Weights of a small transformer language model.
Architecture: LayerNorm before each block, tied embeddings.
MLP neurons of a small language model. Each row is named by its layer, matrix (up: input weights) and neuron, and shows model dimensions 0-191. Each number is 128 + 24 x the weight over its row's rms, rounded and kept within 0 to 255. Numbers have three digits each.
After each neuron's rows, "fires on" lists the tokens most often at its 100 highest values on Wikipedia text that the model never trained on.

L2.up350:127086172116125135122130102061098153162160117130101122091121126109158113119100137127143146137127124076144111106165149134090168106135159102076129133147156169156089187141143104140122135108101139139110146121121157118143160161106115096136093158158127149070115152123155148152125153113148109118165129109130133124127135156173131105148152159132157128152099184144164144137129093076149167111156141125112128137163129143110137110070146120146155124150126160125100103141156168126115142161180116124124175130121106131138117141124136121146129131127112115146098124105144081117105098105136117172
fires on: "is", "ame", "ri", "ard", "in"

L2.up145:107138104137195150121154132140121151126122096132135112172143114102125132099092137161134128137136154114113152153107142142134119120126110158154063124136146103114139141159142081097127152141136131154092136087115132145141132173130139150090142106097142113122144123125159113151136136127176147122123110145133097116082148135098127141136098109107146124184157128126122106126163052114129095173116093167130124150108110103143123164092103116111145094145107183115143086149141107138120123102163174158134135158110186084143159115145136142097096079104130148092141135155131129148160107118107119151
fires on: "t", "h", "ion", "ess", "on"

L2.up584:123106101073102088114146103134106118146141148108097062129127104157125085150121140139158112116138133114122141138120134128140145153111142156107157148152169141109152143105145114113154162176146189116126116162179134145130130145106144162108121126171133133143116129137166137178105143133161125158133157121127101106091087113134093119143119096149132168121081152110146127143105135132142088138074105143091115145137093096134127128152170113128128192115172109110148148105146113082123089121130128156086121109140075136110116156098164158119100124119149095150127155117131130157121113107140160144
fires on: "or", "igh", "all", "ur", "om", "$"

L2.up422:157140087099120133144144153111126146127124146090095120113170171124111132124122106120108100113125111102104130120125140117133159127163124084121078097089159136144095123139124070121145123082142130125168084150125154099141142137118100106167088177113111114151118139079148157159104108114152138121086141189126136125106151130118096175096117147143106134108151136143141117122120188143100111107126142141100107110094136145141146093155151111132165119151130137102125151132118151185132152101135099151115099108117136125165142144086114081099128149113111122140169152077127138068142137120134164143
fires on: "ro", "er", "op", " (", "ap"

L2.up418:130092125139125089153116097106084102156100133126128123121127097141131116097121152129117113116136110145116122118160124158128069149128157134135136128159139177094137106104093128156147150102132137143140144131180119123113130140123121119130135168123131145087129118104139145161101130123064160142126132157160145142147153133082145125126142101152122126086122161154186141176150146136153124136131137147145114138110128131132124099168057091149160106102100140133151130144185128165128116112164128099087103144155143085155124105095131171066150128127156138115110153136135183156141128171093097156
fires on: "s", "e", "t", "h", "ok", "k"

L2.up632:164140141119137124106190116137151128106086176133130112108134114139145126128126101137131093114130141137105106133102106103112158177091142154167142165097139110121137108098135145130203123146147151101106141135148124100135122182122137126154078163163141111094168132148088165128153143153148083096105186115152137179116133099153113137119143147145142124102110129124099153133096125096129135076134145131127113177151090112155138135161111167101103104133109098164137133121154104103128069156166106138118120160156118137151123133140105146134125127098140159144091111118133145146143101107157135117
fires on: " ar", "ur"

L2.up278:110099109131101116131132102133107138132106164160119100147147116128128097148130102159121146067135141144137125120148134133096112057139138169137129100146119154107139101132159115168125112127149102156147145124168159105108108143150163141092128110127162106137158155114114083142171135105112126147123112135110127122159169170177073134181185142141113144125100153138171066167170112137123145130108123161136112134128127096080176148153152097142131104114083119162142175139132095132112113138096109120125103098137133152147139117104130092109133145157116142161155156153110141118101136129133117148
fires on: "h", "o", "t", "ff", "ter", "le"

L2.up562:134115140153114127156135130138162128104121155128128146104155130089140153118139133116129133148139122126123152164095161118135152099184113124117141123123159156126099101090130117158113154093155166179115138131092167072161131136143122125165113099133139110135155162148135149148117146139107119094122124113132135099106111109103125094123172053112134143133131112157115127116098068158134127121174142152133134145164116143125169121157150076117156132107169135151113170090170139108138158115094138122087093127111135201114138172160138131157104119126114172117161101118158134095145114121150149129
fires on: ",", " and"

L2.up104:128109154139154134120094145126088161161154111136112139115170119113137112093139110110146121135106116112143060122137148151164121108104137128138159172183176107136121132131105134078148084123126130126126101123137123127135107144110112127094158123117156128087145143128142152111130136103100057142170096088163145151136117109137126143150126102117086110126128100148138126138141166140118089191152176087153111108071156139163128100118166134125129116154150131122118128140130151149140138067166098108154142142126122123131110104149137125148113153133124165176134152111058132130119132118130176122
fires on: "v", "it", "is", "un"

L2.up138:126104124112115149129126138143153139096152155111079086101091128163096159173114120113140139114143121169187128135133125105113120116141142126118097146136147140086107139110122117109119107124107130092114138120156140144136175146141091127155089128085111154151075113137161121079178148057122110189109115120127137132095107150112092143125112131100138157106135177167140117134109122153106112131184134130143105130108147087128089124146127168118177140142104160102152132135146108128144157126141125138157136127142117174124107108095119113117092086079139110183134140149129121092122124111159124138
fires on: "ce", "ge", "ir", "os", "er", "z"

L2.up130:095106132117102120103127127133114115105123113118097119163147115115131169113078055125139154120091158119171142121110121135130097154166142129107099102096151168130146173158094126127102124107097130140145114160139115113126100117136127160102119111106140156105155108182127142146159140071149134125114120146153093147167121114119112108114128151130155129128094119102106106116117118116108116148076162146142111140143144157116121187145150132122097154162093196109151121112125104133152139076117151146115143107111110150099167120145102110106128146140159098139187110177134114179131107111113113101
fires on: " t", "t"

L2.up492:129076138128147062098139144162154128105120099120162139118107135135107126103174140148117136135141098142110133099159127117120143169126159161112164109125134117138187119113093131140140173142139147135104183113135129129084109112163147118141113141105132141116112125146126096188126118124130146083142111098150123150121121181137140091111144137132111146145116129148143122135110169121150126141143091141119111143125128107095105185164117076114070138118162130107143126154155115154164139124122130142110085139132106093163171128100161103121135080109138125106149189093146134178144168133132158149
fires on: "c", "th", "st", "ad", "s"

L2.up500:123132113131130164126113139121133155143170140122148143134107185107146084149110128104151104145135126051146114094174139144138119137180150129145125168154138096143114158118167114109149097130118164100141165137138144140162124156101101110145149163090127118146149111133149136093100179109128107122121103119131103103160123075154184119114078112139176166104132153164140137116147132137142140144143126154127095138087137130134166151110132112144109147130098094104092122151091074125160111101145134099121143120146098142150128151143116096116110130101145072191117128121127105143113125113137120155
fires on: "r", "in", "it", "ce", "ir", "is"

L2.up310:109117079171150120142141111149158155091139138122119149162101135147098109122136110138123050154117145118115095103083098097142110136128152113120114088167168149138135084133124114141134129149117075116121087120100159135114141097112153123134123175138145105121170138135139180155123102084094108145125145118162155126166165140147122153137144135134119106171121116101184114113131173155081103142084151138167104172085149105092102133135112146143137155141113136129125086128130127088127108120134166154139163093125132130111162136109132139125152166133147134158110109137102136170150110113125115114
fires on: " =", "l", "r", "od", "t", "ter"

L2.up48:117162116110124105157122156158141093182137122143113160145135158122156121161099096137122133116138117171165143087100162120129112132115147132100115130184133130128092096159155087158132085105129163099136145068124151086142164109131154096122138135123139122133134101116143097153118148137141180128165126134134120139126139128109133128123156190131147134141146115148143157116143177141126136106152152120134091169148182120107083142100115191139151128129174160119110173116145137117102140124146148110138110168106108125117113164117110145118095146150142120099106138162067135101116183125126127124
fires on: "\n"

L2.up203:139149118143131078101132097158152146143085110172160134155061129125112113119108113165114121124147140085117160112135159127142132164171140093134152106120150092152147097134149169129139144154166108112130097138095121146163101131121130102088144150103136115147140108164187132081149134126133123147127122121152139114159116155114134150134143093094135160126116145154151110134134140129091150151137109138155136139127137100140106164126077157141118070122104123122159111126124081139136106101130139149110096134141129148159109110127153084154143105110195137089106112131170101061153138109112103147
fires on: "a", "j", "i"

L2.up681:145131134132098106141134086127138139139080164123093115130119080119099159111141159119145165113161210111148161120165122123138146148114153118128154102154122164144162169145138171127115084128114161122117138116148126107134078112142121133153097123085149112126120124118101157140109126109138098162102127127167151135127116164129108141167163152157060125142091120114135090136134145113096075153129098113136128119119129117129131131131156115070117120122161151157159148117118099138139144153129148151113121119121116081122105112120131156094122124136138070095113085103103106169166129162134077117
fires on: "t", "d", "al", "y"

L2.up131:120119129132100051137161118120075126090169105130125140107109114125129134077172114152156107103103140142134129129181118174124113086134141160149093071158117136096155074147114080119157123134125120148107127131127106143138118141136148136122122124083127146120121108106154095134093120106169125113131139129104121160154072134143112120135066095140098114118066164153144128111171133098111104154120111091126102099137128148102161143177154142119156122133153122088123150128138102089107122112130116159127125114131112164128140129136131136128119133144107143135129152117155180170181123112133114121
fires on: "ad", "s", "ric", "ue", "ime", "ost"

L2.up464:097159093141097116131155125137097153169121102113139119142129136139086134137142135155120130094125118167101152074108158106120126096143106152126092159128143127147105148169119137161115110109112185105117117085140125153149145161113141108160153161175125114146157123073091130151131119141120185118129134109150134162151127105127158159106132114151146133137155097139156144115157193161140128106129147144092084155154164086147115151159138087119118105133181128103132135076171125115107112117138133133092103126113143160092133138167076108114161127134131145100164122136120101118113137129138130168
fires on: "\n"

L2.up450:119151145114112154168120147147119112106134111122154152118144149152157124120099154124122064168159143086154135104159129161118158140181109149149113156116139101122085101121152111070095136085158141137166105152128110137125094148119140099118125158115142157127146169137132113127148140135114152111119103083160134129103136168171121097083126145145141125113078115111085159156154114110106117142187128148178142137142139104148101105137143078105138123156098133134153174139131154142163123130098121100110147105144144155126126149149124178102140145140167122144135148150144110108140106126114082080
fires on: "is", "est", "on", "it", "if", "ast"

L2.up18:108125111149099134123140076160130163143112138129133148172095149108158149123121136169155113102142090105125100148076156148119112090180133180151146108171166154129116168078120112067106133120115125158113186133145139146124133117109157090130133136113149097144139148114094174146107093082111125086123155110137141135152110104147150160157165094108122090090104097108129126111123106145124133143131164157130130146095138110110133109094140087130131128112146129123097134152172104154107121133140125116104109122147112141111165125152119168139173188147135181121140139113151126132134122132115122144
fires on: ","

L2.up593:100154125139154103096163144153120179092102127122165156112125127138170106151095106110193137114137138142112133088097108122114114089108136127113145124134169118139106151163107145168136144122119111110144143081166112120124150110081106109147121140124097127097119091102124141141148132092103162141129081175171103106110101112149104116119106138177191111110101103106136108098132111114104145115096123107152106159138139147143141174112097109094149148166143162114127134153134104058148143135134098128123138133126176121123121120091166125093162149168134124110125110156129095122121115152119145124
fires on: "at", "t", "og", "ial", "ated"

L2.up757:144141128125190129101115143087175106132129131161060147107129158137136112161129110126126135133146114140121116169164113134130153170151150110095123151115104086131147099140119154147126126162162118117140110153101109164159114132103105131155102132112127135121134147141107135111139142120195113132109154122156079192130133088138108145112109157121132097131086100162137136166172083149145111132096085149167090118182108106128106140153133128127121154132118126161099108082134145130149110144143137158148174127147064135114102115142129130099115121135176117122125098140140129138086149155109118094
fires on: "ur", "ul", "ine", "ell", "i", "l"

L2.up319:160089112104141139116181095165155082130109127160148137134131100103155153166121108133141164133152138134142130133144177118115131138127159121154116116140136170103142120108147115173123126146151157119128134134124169146133161150133138115128139094110150094118140150153108114138148139126181109121108152125138168132089155133164119128157137113164149144104150096123106144136113157135121095113145120147122152110124061152112146147129122093086127119088110186112158079089140135125159061111185102150127149183134179158110102153158139119127116158096134097107140113107137109103158134143135143094
fires on: "e", "ul", "ur", "il", "u", "ive"

L2.up334:126117115129132160104132118143136160160136081144136171111157106128148174089092126140090141118146133106142091128196119136123144156119121131143134158153159149152121104139116122123176100138184148082124103109090171160126118176161119134122114118152159144135109113134166103124160100072124104141166118095115126106124110110097109163097149139102146101102119160153136141131153107145130108155121129146112125137110122077136089155129095167130176126135170116143152103116139167165090107095159109149136156146165096110127134109178137115116122152131156130133157114144147122125083112148107116100
fires on: "j", " j", "ind"

L2.up272:138122156108125197117116097132115123137145145124121194112181124141120128106191077172126134130101103100107076102173141129113131087095092125155095128129135130148130125133133132157113129143175144130128095097142122101130122140107102131168116170128153083082168127151114137163107175097129113144152116136142143113137133129141125134145120078129146170119151129163103119091153145153130128126130150197106112111152114132148132144175127127153156132077127108111131120105141154139096101113130092152125120133153098133140150134125133127102116127133088066100157128130129143132153093156098107124
fires on: " dis", "-", "at", "er", "ou", "ro"

L2.up26:105112102157122116140124100155153157134121107163098091098116128101124134090135136111119087138144115105161141127120107139119143153124147133142106127119142127127152110134147091128119148157146154136112108148154132143122136145135148143185113144134133111082139133161130186123186125141133083099071086130153143098126058134147123113167135112114144044128095125144087151089119127170116144124156161160156107135120175104156131093104126126114132125090159110137112164131127089118119153106110095144117148138106168161114149113113148147155092125116107139095142160126172140111148098134156173145
fires on: "er", " at", "on", "ree", " and"

L2.up113:091177129127131076097142122093149139139148110155128144134105122134108111093151164142122101122131141114114160147140107135150118102144153116101113119162130135137134110151115129091095096135108136113093148108102101114126139164143153134145121153138153135104134128075172139117093161219190158172096146114108123125135106129157133110134087081133132125139107118114162161118145139162154161146119145135104131114117125125083100137117149153124117153109100149135154119136146146131112072120106153122133151110094072168111114146102109168172094104126135083160139159102148150134151126164114150116
fires on: " at", "rom", "am", "ad", "il", "ue"